{"num_hidden_layers": 12, "hidden_size": 256, "num_attention_heads": 8, "num_key_value_heads": 4, "head_dim": 32, "intermediate_size": 1024, "vocab_size": 512, "hidden_act": "swiglu", "norm": "rmsnorm", "norm_place": "pre", "norm_eps": 1e-05, "positions": "rope", "rope_theta": 500000.0, "rope_fraction": 1.0, "qk_norm": true, "attn_scale": 0.177, "bias": "none", "tie_word_embeddings": false, "parallel_block": true, "init": "uniform", "init_std_qkv": 0.031, "init_std_o": 0.0, "init_std_up": 0.031, "init_std_down": 0.0, "init_mimetic": 0.5, "optimizer": "adamw", "learning_rate": 0.00257, "beta1": 0.95, "beta2": 0.99, "weight_decay": 0.037, "lr_head": 0.0129, "warmup_steps": 252, "schedule": "wsd", "decay_fraction": 0.763, "decay_shape": "linear", "final_lr_fraction": 0.0, "batch_tokens": 131072, "max_seq_len": 1024, "doc_mask": false, "train_tokens": 678500000, "max_steps": 5177, "dataset": "wikipedia_en"}
MLP neurons of a small language model. Each row is named by its layer, matrix (gate and up: input weights; down: output weights) and neuron, and shows model dimensions 0-95. Each number is 200 + 40 x the weight over its row's rms, rounded and kept within 0 to 999. A neuron's up and down rows have the sign that makes its largest values positive.
Before each neuron's rows, "fires before" lists the tokens most often just after its 100 highest values on Wikipedia text that the model never trained on; "fires after" lists the tokens most often just before its 100 highest values on Wikipedia text that the model never trained on.

fires before: "1", "0", "4", ".", "5", "8"
fires after: " ", " and"
L3.gate863,156,191,182,159,158,240,179,220,218,200,187,248,189,228,265,177,196,190,180,187,272,177,162,170,141,232,125,282,101,225,202,242,229,187,210,183,200,125,175,220,207,170,137,201,142,220,231,187,190,152,150,65,191,143,128,206,202,159,274,230,154,222,176,176,228,246,151,183,228,243,289,233,213,234,172,204,205,207,216,213,165,267,249,247,186,250,152,227,131,185,254,282,206,269,182,216
L3.up863,138,134,243,234,211,233,199,217,174,143,174,211,158,175,236,208,206,181,198,153,134,243,147,139,119,202,223,187,213,206,175,286,229,126,192,208,135,168,151,155,154,196,268,214,169,156,202,156,264,117,251,203,298,177,270,204,239,192,223,246,151,179,194,188,196,195,221,221,311,215,221,252,205,205,183,264,199,187,232,182,142,291,254,184,271,270,145,249,165,255,226,258,171,259,228,178
L3.down863,198,177,272,198,196,138,225,182,200,153,197,207,257,109,240,224,228,168,187,210,182,222,228,130,92,249,251,164,194,211,227,267,184,132,212,206,194,201,171,182,185,255,188,183,218,163,218,165,164,181,218,190,260,195,175,223,242,241,119,176,141,203,219,204,206,134,228,240,259,241,243,188,223,266,236,251,194,131,181,149,209,218,250,202,287,162,183,304,193,300,216,244,147,159,193,187

fires before: "s", " a", "l", "ul", " w"
fires after: " A", "A", " re", ","
L5.gate312,223,196,170,192,162,148,255,163,224,212,272,226,188,203,201,164,229,190,169,201,238,287,150,129,156,173,164,172,202,182,207,219,176,236,202,132,184,207,217,291,190,163,217,188,219,131,241,168,123,209,190,239,166,220,253,187,183,187,292,213,170,184,298,170,180,241,208,192,155,278,250,220,291,295,150,221,167,198,252,244,103,86,195,240,207,175,256,189,213,197,161,231,115,277,189,182
L5.up312,182,217,164,139,226,189,157,224,173,148,219,224,240,240,254,257,213,211,244,204,209,147,180,174,163,242,216,265,252,237,164,191,153,270,142,226,198,156,179,188,200,130,184,166,196,197,139,210,218,211,209,241,156,219,254,184,227,167,266,289,182,242,237,198,184,214,192,143,248,229,148,197,223,189,189,178,195,169,254,193,240,225,243,167,251,178,203,263,195,254,158,272,197,223,213,206
L5.down312,255,260,187,189,231,254,255,157,228,204,190,256,207,168,238,221,237,172,189,218,142,221,214,108,208,194,222,148,240,223,151,153,101,216,186,173,195,211,116,259,259,181,203,244,151,177,205,167,188,228,229,194,149,140,277,228,195,232,229,223,216,234,224,201,179,178,202,239,230,228,198,191,256,228,200,102,185,219,221,215,188,217,207,167,150,185,171,262,164,229,243,188,176,180,235,186

fires before: " |", "7", "5", "1", "2"
fires after: ",", "4", ".", "1", "3", "7"
L3.gate284,196,150,185,195,126,197,159,204,186,229,231,176,146,273,134,157,184,199,213,229,252,174,162,161,233,185,231,266,209,227,263,197,182,164,240,119,204,150,226,236,184,172,256,199,209,251,141,166,196,221,262,185,181,217,207,225,166,183,229,237,153,179,203,220,213,240,184,227,158,239,223,247,185,199,157,165,166,144,190,248,175,268,191,210,230,213,226,249,194,179,203,189,238,254,253,133
L3.up284,115,167,235,176,260,287,229,191,208,194,193,188,174,214,178,229,186,172,211,204,189,237,256,223,248,231,172,325,199,198,218,163,176,179,233,134,184,244,186,262,202,166,212,137,176,186,168,222,145,184,142,164,209,179,98,194,202,150,181,175,224,237,141,209,246,210,154,226,204,239,177,160,166,224,221,132,170,294,227,290,184,136,198,219,139,184,249,196,143,169,218,159,255,217,126,179
L3.down284,167,215,233,197,176,219,214,161,246,137,216,223,211,274,162,251,227,228,207,243,188,181,159,223,190,199,136,246,211,167,228,216,144,166,169,271,153,179,187,210,180,241,231,176,196,239,129,245,181,132,195,158,193,163,114,231,153,158,204,172,217,234,219,207,261,190,183,152,191,240,244,237,199,252,253,169,185,224,215,231,151,201,210,246,222,137,197,143,166,112,174,228,230,231,151,121

fires before: "l", "so", "m", "g", "ong", "th"
fires after: ",", "A", " and", "ed", " of", "."
L7.gate139,196,201,166,213,208,173,169,251,86,192,181,235,184,175,250,184,199,221,234,212,211,241,151,158,198,186,156,279,225,154,202,207,263,182,232,203,242,218,154,138,144,213,225,276,199,197,236,227,176,164,154,189,208,195,272,203,240,187,257,282,185,243,203,272,140,280,162,166,167,196,221,232,288,230,113,205,193,206,208,204,200,181,194,247,201,205,269,159,169,173,118,210,204,158,213,203
L7.up139,258,215,215,124,136,162,203,205,180,163,125,271,203,248,205,179,244,203,185,166,223,203,162,182,219,204,291,263,239,232,182,245,174,191,189,171,214,191,211,261,161,204,230,278,131,218,171,187,205,135,242,172,239,182,269,285,233,210,277,186,219,236,254,224,202,252,169,145,247,138,194,135,156,203,180,153,111,242,219,242,250,254,215,207,235,176,145,287,177,143,159,180,189,172,208,194
L7.down139,257,250,259,197,170,175,241,226,177,166,137,214,168,233,264,241,267,140,262,113,233,213,169,167,197,160,171,228,238,176,218,172,237,175,267,178,152,307,251,183,123,187,232,251,189,167,277,183,168,211,217,158,221,204,190,257,160,194,202,217,236,201,225,189,263,264,141,176,141,193,161,185,195,224,242,218,122,209,149,189,224,180,245,142,238,157,235,237,183,148,192,141,251,159,162,207

fires before: "c", "ed", "ig", "er", "b", "le"
fires after: " d", "u", "d", " W", " w", " was"
L8.gate320,122,260,125,223,147,206,189,233,189,148,224,258,162,173,184,147,167,194,210,189,246,227,106,170,205,157,168,229,236,110,181,152,137,183,205,182,171,188,267,226,163,186,191,151,186,181,172,153,211,205,107,199,205,228,181,183,244,161,222,279,152,251,204,261,157,247,183,190,210,213,205,177,155,172,205,179,185,136,178,177,188,271,169,242,192,261,133,295,209,224,143,144,176,218,220,185
L8.up320,109,192,231,230,229,169,186,248,288,264,207,220,247,142,192,277,261,209,209,234,239,207,218,240,178,136,213,238,209,172,153,226,160,119,248,179,184,154,185,248,224,127,155,256,182,222,195,163,146,154,208,213,171,282,177,178,270,335,235,208,137,258,201,155,215,182,186,146,190,139,222,171,167,144,275,188,242,203,241,191,183,233,175,215,174,248,224,226,185,255,175,189,137,184,248,157
L8.down320,269,263,230,252,202,194,207,202,149,191,215,144,159,159,231,207,217,232,131,278,232,184,183,200,189,179,262,187,175,266,240,157,181,155,189,241,166,269,265,169,170,169,180,157,156,265,221,256,206,198,233,193,137,231,131,231,213,230,203,155,193,181,159,270,182,136,175,199,154,244,93,138,242,168,186,152,210,223,228,150,167,163,250,111,161,211,202,144,198,252,186,180,186,191,209,164

fires before: ".", " |", ",", "0", ";", "p"
fires after: "1", "3", "4", "5", " ", "8"
L3.gate754,240,171,219,152,242,189,191,216,178,227,192,155,239,279,179,143,215,193,167,257,169,239,195,250,148,194,207,208,133,148,209,210,187,247,160,177,159,194,234,169,172,194,216,220,159,235,192,231,116,219,242,180,271,137,241,194,195,219,183,216,189,261,208,167,133,251,202,166,230,235,222,258,228,249,210,149,221,190,180,205,202,206,196,194,168,198,168,243,226,249,225,234,165,182,277,137
L3.up754,249,215,239,148,245,184,198,152,266,243,187,198,231,223,176,267,221,191,221,276,156,236,162,181,230,256,256,136,265,161,186,214,208,316,162,211,164,208,132,184,197,190,217,255,188,189,242,280,228,156,193,174,242,172,132,136,224,191,183,181,222,197,137,129,234,289,190,145,232,193,130,189,247,216,249,195,197,203,177,190,249,163,186,219,191,237,257,182,156,243,169,216,320,173,187,212
L3.down754,236,192,190,155,248,221,179,166,231,248,226,214,241,227,190,238,196,170,229,258,146,238,185,173,243,227,239,126,224,144,237,218,230,256,202,218,217,162,127,145,176,206,244,214,160,191,220,277,229,188,213,144,214,203,148,124,186,207,187,224,229,164,196,123,231,316,168,215,258,218,175,209,154,225,217,172,121,222,203,178,246,229,179,199,212,210,256,131,158,272,141,193,284,192,195,238

fires before: "c", "ig", "ric", "ri", "er", "p"
fires after: " d", " R", " D", "D", "p", "o"
L4.gate642,241,127,197,169,189,155,197,242,134,240,272,135,219,240,178,168,199,84,193,241,177,123,197,201,203,233,180,201,201,123,222,228,268,173,166,200,162,183,170,220,209,107,184,239,142,198,179,177,221,212,160,168,159,240,161,187,266,188,170,169,156,249,175,146,192,203,142,227,244,194,195,238,204,146,147,187,135,134,254,190,224,202,156,260,200,226,243,235,261,208,225,209,142,164,156,178
L4.up642,200,223,134,255,221,162,162,217,226,226,183,246,121,212,212,283,182,246,175,229,203,174,182,225,157,238,170,249,211,218,289,120,145,235,179,227,168,182,217,178,239,127,200,210,153,212,185,250,162,171,152,244,196,216,156,158,209,212,173,211,184,207,241,171,190,179,186,183,238,242,201,221,189,242,243,203,185,228,147,264,154,237,190,216,177,211,215,159,303,164,242,251,97,144,226,194
L4.down642,229,225,166,234,222,210,258,228,148,220,169,247,82,162,330,234,156,182,158,247,156,211,255,170,111,224,187,228,176,210,211,190,136,199,238,212,214,219,228,211,287,251,247,235,170,235,230,223,141,187,187,211,204,138,242,178,208,239,125,187,227,282,179,211,174,285,150,206,277,265,203,241,282,243,226,237,325,187,176,180,141,195,180,229,217,206,211,170,186,271,188,190,169,207,250,244

fires before: "1", "0", "2"
fires after: "2"
L3.gate416,248,142,165,159,207,214,242,200,167,233,218,182,211,221,182,189,193,254,144,157,190,188,221,236,137,208,190,214,158,217,200,168,220,263,178,163,184,208,237,197,215,194,176,171,129,218,216,242,182,238,238,151,237,154,213,152,181,249,303,197,187,182,248,299,145,177,194,215,192,106,202,217,201,212,207,181,185,139,181,199,194,262,260,231,162,164,209,226,176,221,279,259,194,174,249,172
L3.up416,209,222,288,130,281,200,210,182,245,196,205,194,216,87,238,173,234,201,223,216,166,154,270,245,199,218,179,197,139,154,202,225,232,220,206,267,216,239,158,178,196,223,261,187,153,168,151,180,271,206,137,203,193,192,144,200,147,185,155,178,198,220,241,214,170,224,289,212,179,224,219,160,221,259,205,211,234,205,198,224,193,143,195,215,192,132,175,151,201,256,233,179,176,230,189,248
L3.down416,142,165,228,162,239,203,168,240,262,275,201,179,221,212,226,248,215,225,242,203,184,172,210,270,171,241,219,182,157,205,222,193,220,221,172,224,261,130,157,194,185,170,215,180,145,196,170,181,207,210,202,178,199,183,184,226,214,247,159,190,195,211,246,211,174,245,202,212,184,207,126,108,197,257,204,204,195,133,214,260,202,189,159,240,211,154,194,92,227,187,261,162,183,215,177,257

fires before: ",", ".", " |", " by"
fires after: "0", "2", "1", "3"
L3.gate867,196,187,161,164,297,191,202,220,196,304,222,221,234,190,190,266,140,150,205,212,183,239,227,141,107,213,195,138,215,194,281,191,165,207,181,142,139,236,209,214,85,151,182,236,237,176,215,205,129,155,280,181,159,118,227,247,232,172,219,201,173,199,198,130,160,241,163,234,235,186,196,187,210,185,197,188,209,191,147,157,182,242,220,221,209,203,169,256,168,116,215,286,97,201,237,204
L3.up867,115,225,148,156,227,211,208,205,184,250,151,152,210,201,186,262,139,217,220,211,232,126,201,129,179,247,142,209,216,261,213,106,172,185,252,95,175,234,247,229,142,111,216,200,214,198,213,186,224,168,204,225,155,190,243,249,214,214,293,266,254,135,231,257,222,149,173,163,265,204,200,233,218,259,201,144,177,213,132,175,267,251,201,277,193,191,138,184,215,113,168,209,211,244,194,209
L3.down867,123,225,246,223,150,172,252,193,169,112,177,111,190,244,182,205,253,245,286,160,184,145,104,261,225,224,170,202,186,240,177,150,158,242,181,209,203,209,206,237,244,173,240,227,201,264,199,205,221,178,99,303,228,227,211,169,165,239,268,220,247,180,221,293,404,130,213,220,187,232,174,204,209,246,175,188,245,166,190,205,248,222,180,225,199,131,191,206,159,208,163,140,211,224,212,222

fires before: " |", "0", "6", ":", "l", " h"
fires after: " ", "2", "1", "3", " s"
L3.gate484,196,209,132,91,261,225,207,242,166,222,253,195,237,139,268,166,161,219,176,222,200,186,312,188,230,159,173,184,174,171,206,199,198,239,172,120,164,193,186,219,205,203,155,171,198,149,252,230,161,145,196,57,242,212,167,82,148,230,212,159,244,235,229,161,146,233,173,138,231,256,232,182,218,279,222,189,238,193,224,220,167,128,133,236,150,215,275,227,233,205,241,234,199,189,215,152
L3.up484,224,198,200,113,285,210,217,216,195,213,204,255,260,114,264,190,210,181,201,115,237,181,244,212,194,156,194,229,170,242,146,235,173,252,235,178,212,198,283,216,249,237,171,161,215,178,200,207,230,154,254,167,212,201,167,157,129,234,212,194,225,184,236,221,209,149,200,113,191,223,208,159,158,266,209,234,237,180,225,192,174,175,157,198,174,193,257,152,179,228,192,180,179,154,152,211
L3.down484,179,157,156,191,175,248,213,236,210,230,208,203,190,203,174,175,244,217,165,145,242,213,231,246,211,171,238,154,200,221,126,225,150,203,194,128,209,198,236,173,256,266,171,173,235,300,181,237,193,211,199,183,227,206,116,185,164,269,227,202,206,178,197,217,289,155,271,142,218,189,140,152,169,199,186,220,195,168,221,188,222,181,234,214,175,194,192,153,159,306,206,221,154,188,223,212

fires before: " |", ",", "0", "\n\n", "4", ";"
fires after: ".", "–", "9", "6", "0", "1"
L3.gate572,207,208,230,184,257,221,194,233,114,162,234,161,191,250,225,178,226,220,175,189,209,172,204,302,140,181,209,246,175,242,237,169,227,243,196,149,198,180,251,202,314,169,188,188,127,210,220,253,213,218,206,174,235,186,194,175,216,269,237,210,218,249,210,289,138,142,207,156,154,216,191,226,244,231,228,171,216,196,151,262,171,218,241,180,156,147,193,240,233,218,236,195,210,178,278,141
L3.up572,194,193,222,225,206,207,321,142,318,192,166,137,234,133,254,160,221,176,212,153,214,222,157,247,203,136,276,180,186,239,197,223,183,223,185,218,225,219,201,246,228,116,230,107,218,216,120,197,262,188,190,201,166,149,196,187,178,165,229,162,239,238,258,217,204,227,194,165,208,112,150,173,165,253,177,178,189,284,203,235,172,223,271,225,170,101,175,202,177,197,177,137,152,176,230,220
L3.down572,146,186,180,218,157,187,276,139,188,179,193,231,180,225,237,149,175,205,226,215,191,210,127,269,161,152,198,226,137,227,180,195,205,212,191,146,282,180,217,213,259,155,177,156,212,244,188,204,164,146,220,135,208,141,206,241,186,210,232,208,257,223,190,255,58,189,160,157,175,175,161,186,156,214,201,184,182,215,175,223,185,214,233,270,114,174,173,191,144,103,231,150,243,235,247,145

fires before: " |", "4", "1", "5", "0"
fires after: ".", ",", ":", "4"
L3.gate872,226,201,204,163,207,153,280,173,123,161,239,131,297,172,197,192,182,266,163,263,168,204,235,203,195,198,225,219,218,171,187,215,151,177,192,98,186,223,207,207,185,148,194,154,166,201,194,215,155,332,262,184,229,176,215,191,144,173,164,246,194,197,260,157,190,238,220,133,159,227,204,219,252,143,198,113,202,85,226,220,166,191,178,227,172,212,183,218,224,224,195,202,164,246,242,181
L3.up872,233,196,236,174,284,236,270,167,193,122,223,186,255,209,222,116,153,134,202,166,211,235,200,200,260,109,206,181,190,204,293,215,189,224,164,195,188,205,260,264,173,181,215,200,173,192,135,245,159,258,173,200,305,198,186,174,212,171,113,173,190,234,173,190,200,190,142,176,145,231,164,184,242,218,235,200,205,192,175,200,118,169,187,204,153,133,264,189,147,218,213,164,188,184,266,221
L3.down872,131,186,173,228,178,210,176,179,146,183,228,237,173,233,233,196,207,221,270,240,152,243,145,148,212,157,166,160,219,232,235,219,183,209,148,207,191,261,182,231,270,163,188,239,265,234,136,157,162,136,190,249,272,172,175,159,165,160,142,147,120,228,76,218,279,201,155,259,166,185,167,154,202,269,217,222,263,230,151,156,136,215,195,207,161,167,249,151,29,210,257,174,154,231,214,186

fires before: "s", "1", "2", "0", "3"
fires after: "0", "y", "og", "ess", "f"
L4.gate481,200,222,167,194,113,204,258,183,206,195,198,149,181,177,117,142,206,153,210,224,174,263,253,191,157,220,252,138,143,261,286,239,231,151,186,221,243,174,215,246,143,206,208,194,261,188,220,165,258,140,153,199,172,163,304,141,223,216,218,250,200,210,200,238,188,247,228,245,211,162,238,205,170,204,185,203,176,202,178,235,203,243,177,214,214,278,182,174,175,134,331,235,203,220,311,251
L4.up481,175,270,216,250,142,227,222,215,226,201,174,167,235,190,179,179,161,174,157,159,145,208,158,249,165,136,237,234,201,214,225,189,222,171,208,220,191,192,149,154,259,255,221,124,165,219,193,243,177,107,209,231,209,182,213,135,169,168,192,120,213,218,318,235,141,148,232,234,213,163,126,219,219,218,184,212,175,213,192,241,162,259,226,265,224,137,140,203,235,218,202,171,184,210,199,249
L4.down481,241,145,220,159,134,154,208,219,227,179,175,212,159,179,121,212,247,196,261,194,167,190,192,258,195,194,226,191,246,232,152,189,290,205,132,229,219,321,172,161,200,214,221,261,253,254,177,175,203,231,129,177,216,230,152,246,206,231,202,181,162,131,220,232,240,197,229,209,169,222,204,183,235,212,296,205,176,179,202,265,224,132,127,177,155,237,168,177,132,233,200,219,292,257,241,156

fires before: "0", "9", " "
fires after: " "
L3.gate1018,192,215,214,167,201,236,153,226,236,200,269,166,221,177,245,187,202,184,192,192,179,266,172,139,164,96,189,218,106,226,169,203,129,217,161,210,234,195,191,196,170,202,165,220,187,153,242,196,220,191,168,186,200,179,148,145,148,141,149,192,100,167,217,139,187,208,157,272,207,225,209,154,198,161,265,187,183,241,205,188,171,222,184,115,243,230,198,211,152,181,198,254,198,221,182,250
L3.up1018,205,212,180,217,153,260,227,135,211,256,219,214,154,199,254,237,175,244,173,160,277,207,137,167,166,210,178,204,185,174,166,209,143,253,254,181,174,186,268,189,190,165,196,193,219,215,164,206,149,171,223,221,236,253,194,238,174,187,157,230,195,244,183,258,173,125,187,233,275,216,235,133,206,236,219,217,145,214,206,179,202,224,220,193,276,293,167,97,216,231,144,188,157,205,230,253
L3.down1018,196,223,137,221,189,205,238,225,216,175,298,238,272,153,214,175,220,227,187,190,240,199,170,165,224,175,217,177,162,150,151,205,190,220,141,253,239,199,213,180,278,226,209,155,259,224,224,136,117,208,196,196,175,148,95,146,113,140,161,223,179,207,99,199,187,138,152,174,257,173,226,144,238,171,224,208,230,178,120,167,260,256,204,180,254,300,194,207,184,195,265,189,171,228,212,222

fires before: "0", "2", "1", "8"
fires after: "2", "1", "0"
L5.gate571,143,151,169,151,266,161,147,197,200,181,164,149,202,213,175,210,203,115,198,160,173,160,223,210,142,193,248,153,203,224,239,159,158,244,149,220,186,222,244,199,249,215,256,253,199,219,213,185,203,158,184,208,158,143,174,182,175,185,190,177,223,284,253,185,201,215,270,141,239,221,250,209,271,188,182,111,218,180,143,222,231,210,188,214,155,126,230,230,197,130,244,147,148,192,179,190
L5.up571,201,233,182,203,218,226,252,167,210,168,213,202,177,245,236,151,155,130,159,134,86,149,208,189,161,193,243,210,160,196,129,207,254,159,131,250,188,195,103,149,260,234,182,184,104,203,240,265,157,183,118,172,163,130,193,143,270,232,202,109,197,139,229,235,164,194,271,179,217,256,216,163,132,164,153,223,189,184,207,262,201,262,169,270,254,247,163,172,154,215,256,193,229,165,260,187
L5.down571,190,262,219,157,248,168,197,227,198,258,281,181,146,197,177,214,220,142,173,155,241,140,252,229,196,174,216,130,139,249,191,212,221,281,169,282,326,117,188,229,182,235,134,230,156,229,178,196,195,170,237,241,204,185,218,213,191,203,199,265,190,230,106,208,156,120,191,247,188,203,145,184,230,207,256,216,181,230,175,171,242,209,130,186,179,165,197,167,144,199,215,154,179,175,200,264

fires before: "n", "ist", "ld", "j", "d"
fires after: "b", " M", " W", " m", " R", "l"
L8.gate713,162,288,220,162,207,137,236,259,222,264,208,222,168,254,191,258,262,153,254,207,192,212,214,106,201,174,125,255,214,145,168,184,275,164,196,196,156,171,216,212,189,162,209,228,217,206,169,191,248,207,172,232,221,177,203,286,205,195,213,141,189,231,172,210,108,177,220,251,161,197,132,254,169,165,130,226,177,218,162,264,253,219,163,257,172,145,125,306,220,258,248,225,184,176,174,149
L8.up713,243,219,210,217,243,206,261,205,226,209,216,187,244,157,166,225,222,144,191,199,181,200,212,196,88,170,208,169,146,135,290,237,225,200,238,197,163,218,245,200,238,172,213,189,179,157,151,153,184,226,195,182,183,236,177,186,185,203,180,197,216,213,182,141,207,167,178,241,200,144,218,181,242,254,137,129,266,187,240,235,184,178,181,208,235,190,196,126,153,191,205,184,161,202,121,70
L8.down713,191,175,204,182,237,207,99,213,161,177,235,243,161,252,196,228,257,177,196,258,228,177,194,160,172,205,182,206,170,286,116,210,207,212,135,209,223,164,211,205,260,222,202,196,163,203,234,169,198,206,109,295,181,166,274,181,170,224,190,178,209,155,155,206,243,137,176,199,154,179,197,167,162,212,213,150,190,220,253,181,217,285,169,223,187,197,229,285,239,261,283,217,230,221,205,195

fires before: "1", "0", "2", " The", " |", " He"
fires after: "2", "0", ")"
L3.gate558,195,263,147,144,256,166,213,125,248,276,177,184,138,273,137,187,225,242,154,259,228,206,195,237,155,188,174,184,121,150,229,168,135,261,182,172,160,207,192,218,177,272,151,261,161,290,203,180,160,224,152,182,192,140,191,204,187,198,227,215,213,220,216,227,158,217,270,244,262,182,225,150,190,301,240,169,157,173,209,165,240,169,140,254,166,200,204,223,209,125,199,231,91,250,184,155
L3.up558,208,159,220,163,264,225,113,175,166,186,135,200,196,239,251,176,206,218,199,149,185,110,232,196,218,205,291,205,189,245,176,229,216,189,157,231,217,209,180,209,232,205,212,163,174,255,199,170,165,170,146,201,172,183,130,240,158,246,170,194,211,253,141,252,235,225,170,133,201,153,229,224,160,227,177,165,172,220,164,252,237,188,222,181,142,210,230,223,208,140,162,156,288,233,237,178
L3.down558,187,196,263,189,210,215,143,211,179,202,167,229,201,234,266,242,219,204,225,144,224,101,253,203,242,215,280,230,239,219,132,195,186,199,173,196,188,188,198,202,187,168,203,143,205,279,213,193,92,220,159,179,162,190,157,207,168,182,155,232,193,205,158,224,207,225,182,166,172,149,206,230,154,223,190,207,149,262,184,241,236,243,168,185,130,213,225,238,178,169,144,145,257,211,247,164

fires before: "\n\n", "al", "==\n", " ", "e"
fires after: " ", " T", "S", " S", "ic", "or"
L5.gate238,236,190,235,102,190,221,239,146,211,238,256,234,204,234,209,83,181,115,165,200,165,178,221,216,171,210,208,158,109,194,160,262,209,182,243,200,247,219,232,244,285,190,179,250,181,197,199,162,145,256,210,154,217,166,131,190,172,223,299,183,165,200,175,177,79,217,182,290,262,195,210,186,211,242,204,147,179,226,200,244,195,195,232,247,153,199,178,254,201,271,189,260,221,212,259,125
L5.up238,243,233,242,212,189,194,240,113,231,166,210,211,244,225,137,140,196,185,186,159,130,191,150,145,198,173,231,124,169,238,175,169,184,184,269,188,195,187,224,204,224,214,147,140,167,214,210,181,117,262,249,166,188,165,145,149,154,239,211,187,188,176,187,200,137,211,184,271,213,185,269,162,212,131,85,245,190,171,221,232,270,248,210,157,235,186,258,131,206,162,145,180,134,253,253,203
L5.down238,159,244,200,147,187,171,150,169,217,227,222,139,186,168,149,130,191,149,195,179,161,148,214,228,252,109,203,152,160,267,220,264,169,223,172,196,207,214,214,244,200,229,207,144,163,145,207,204,148,196,255,210,201,242,118,146,138,284,128,254,209,166,137,225,261,158,198,261,192,186,275,233,105,115,137,235,186,167,260,251,249,208,248,247,227,188,199,158,217,170,207,181,173,191,255,202

fires before: "2", "1", "0", " |"
fires after: "2"
L8.gate577,142,218,184,187,218,162,191,186,188,254,199,169,157,163,191,224,201,156,207,255,220,232,195,175,184,200,179,162,222,203,186,175,187,180,135,183,179,193,190,120,211,153,227,241,165,213,151,197,153,139,210,214,226,102,144,221,195,183,185,199,250,246,205,252,206,253,210,284,237,120,214,292,198,225,207,187,195,125,170,253,239,171,171,216,208,246,251,140,227,197,266,192,172,213,198,216
L8.up577,221,125,177,172,228,229,218,146,232,186,149,255,198,160,248,161,223,203,166,151,191,119,252,158,195,249,193,226,166,235,185,209,213,150,210,233,230,177,250,138,143,138,252,186,225,200,154,195,198,191,215,208,196,172,216,244,252,228,227,222,178,237,168,247,196,156,178,202,255,248,154,116,171,233,155,181,242,207,181,179,191,232,195,245,167,193,235,181,242,179,233,168,207,116,164,271
L8.down577,189,192,167,151,194,204,230,240,198,151,170,167,184,290,260,250,242,184,260,198,151,205,214,185,163,180,203,175,158,205,237,279,164,177,199,208,156,140,245,198,192,190,271,124,105,263,238,289,228,219,277,237,259,289,181,158,246,163,179,238,224,200,204,229,238,150,183,234,177,218,195,201,206,124,238,218,161,216,180,256,302,160,160,185,250,189,191,152,167,216,168,211,155,196,297,199

fires before: "e", "ay", "ork", "ard"
fires after: "et", "il", " a", "s", "er"
L4.gate822,141,198,193,206,152,177,252,155,185,166,197,246,172,225,155,214,213,215,153,265,225,246,259,135,217,206,162,175,261,232,143,253,189,145,200,178,232,187,183,219,165,169,162,249,199,186,178,102,190,188,136,148,245,188,187,131,222,279,217,231,157,220,197,150,198,184,219,178,175,114,236,225,200,183,206,166,218,151,193,192,209,255,225,182,143,171,172,201,157,180,243,175,203,175,133,173
L4.up822,163,226,295,261,156,234,220,173,230,215,156,225,151,209,113,152,63,273,210,226,231,236,117,202,201,161,237,149,161,242,155,297,197,211,180,186,147,200,223,194,163,179,168,147,177,200,214,193,195,99,185,182,246,230,214,143,292,170,242,175,215,150,175,242,186,194,188,231,208,160,194,197,180,214,191,276,168,246,152,215,133,234,260,205,264,182,194,234,148,111,310,155,200,201,261,207
L4.down822,185,199,217,195,194,280,170,265,176,210,182,229,241,215,203,193,156,207,173,209,174,179,165,157,167,264,279,189,231,179,123,176,201,155,231,194,172,210,178,236,209,185,201,196,217,257,234,247,181,256,231,159,249,175,220,205,210,156,113,176,148,269,176,168,118,239,191,146,220,201,230,134,196,157,208,204,212,234,208,210,207,135,169,198,196,159,171,260,199,184,182,197,145,160,283,178

fires before: "0", "9", "8", "5"
fires after: " ", "1"
L3.gate668,204,291,224,140,186,218,235,190,178,188,279,249,236,164,189,132,185,220,149,273,259,175,209,175,211,203,144,209,133,149,193,237,138,209,160,213,283,256,209,219,138,176,181,210,234,189,244,194,187,234,262,204,202,166,178,116,112,125,196,176,144,257,192,85,148,266,167,233,188,297,211,231,160,222,195,184,216,176,233,207,133,207,181,200,204,202,199,211,187,158,244,231,224,221,186,226
L3.up668,155,133,171,125,217,262,227,221,231,172,215,174,207,131,284,208,250,176,196,131,164,157,230,299,230,250,147,119,179,185,212,242,218,141,253,173,198,231,281,176,254,282,225,212,252,234,162,153,230,163,186,198,202,193,192,197,202,240,192,163,158,180,156,237,206,200,171,265,221,192,228,196,135,152,196,248,193,201,250,136,226,199,274,243,239,211,224,178,163,117,230,161,239,291,183,253
L3.down668,260,136,139,89,162,269,238,248,227,213,212,164,160,232,243,191,263,234,162,146,200,156,235,242,236,235,202,179,168,245,157,183,211,160,233,202,192,189,247,237,272,225,232,200,244,224,225,169,185,188,170,228,199,240,168,177,212,204,249,255,207,141,168,281,137,172,184,189,179,137,193,186,175,180,185,201,208,185,218,186,240,132,274,217,242,209,207,194,193,157,203,235,210,225,227,228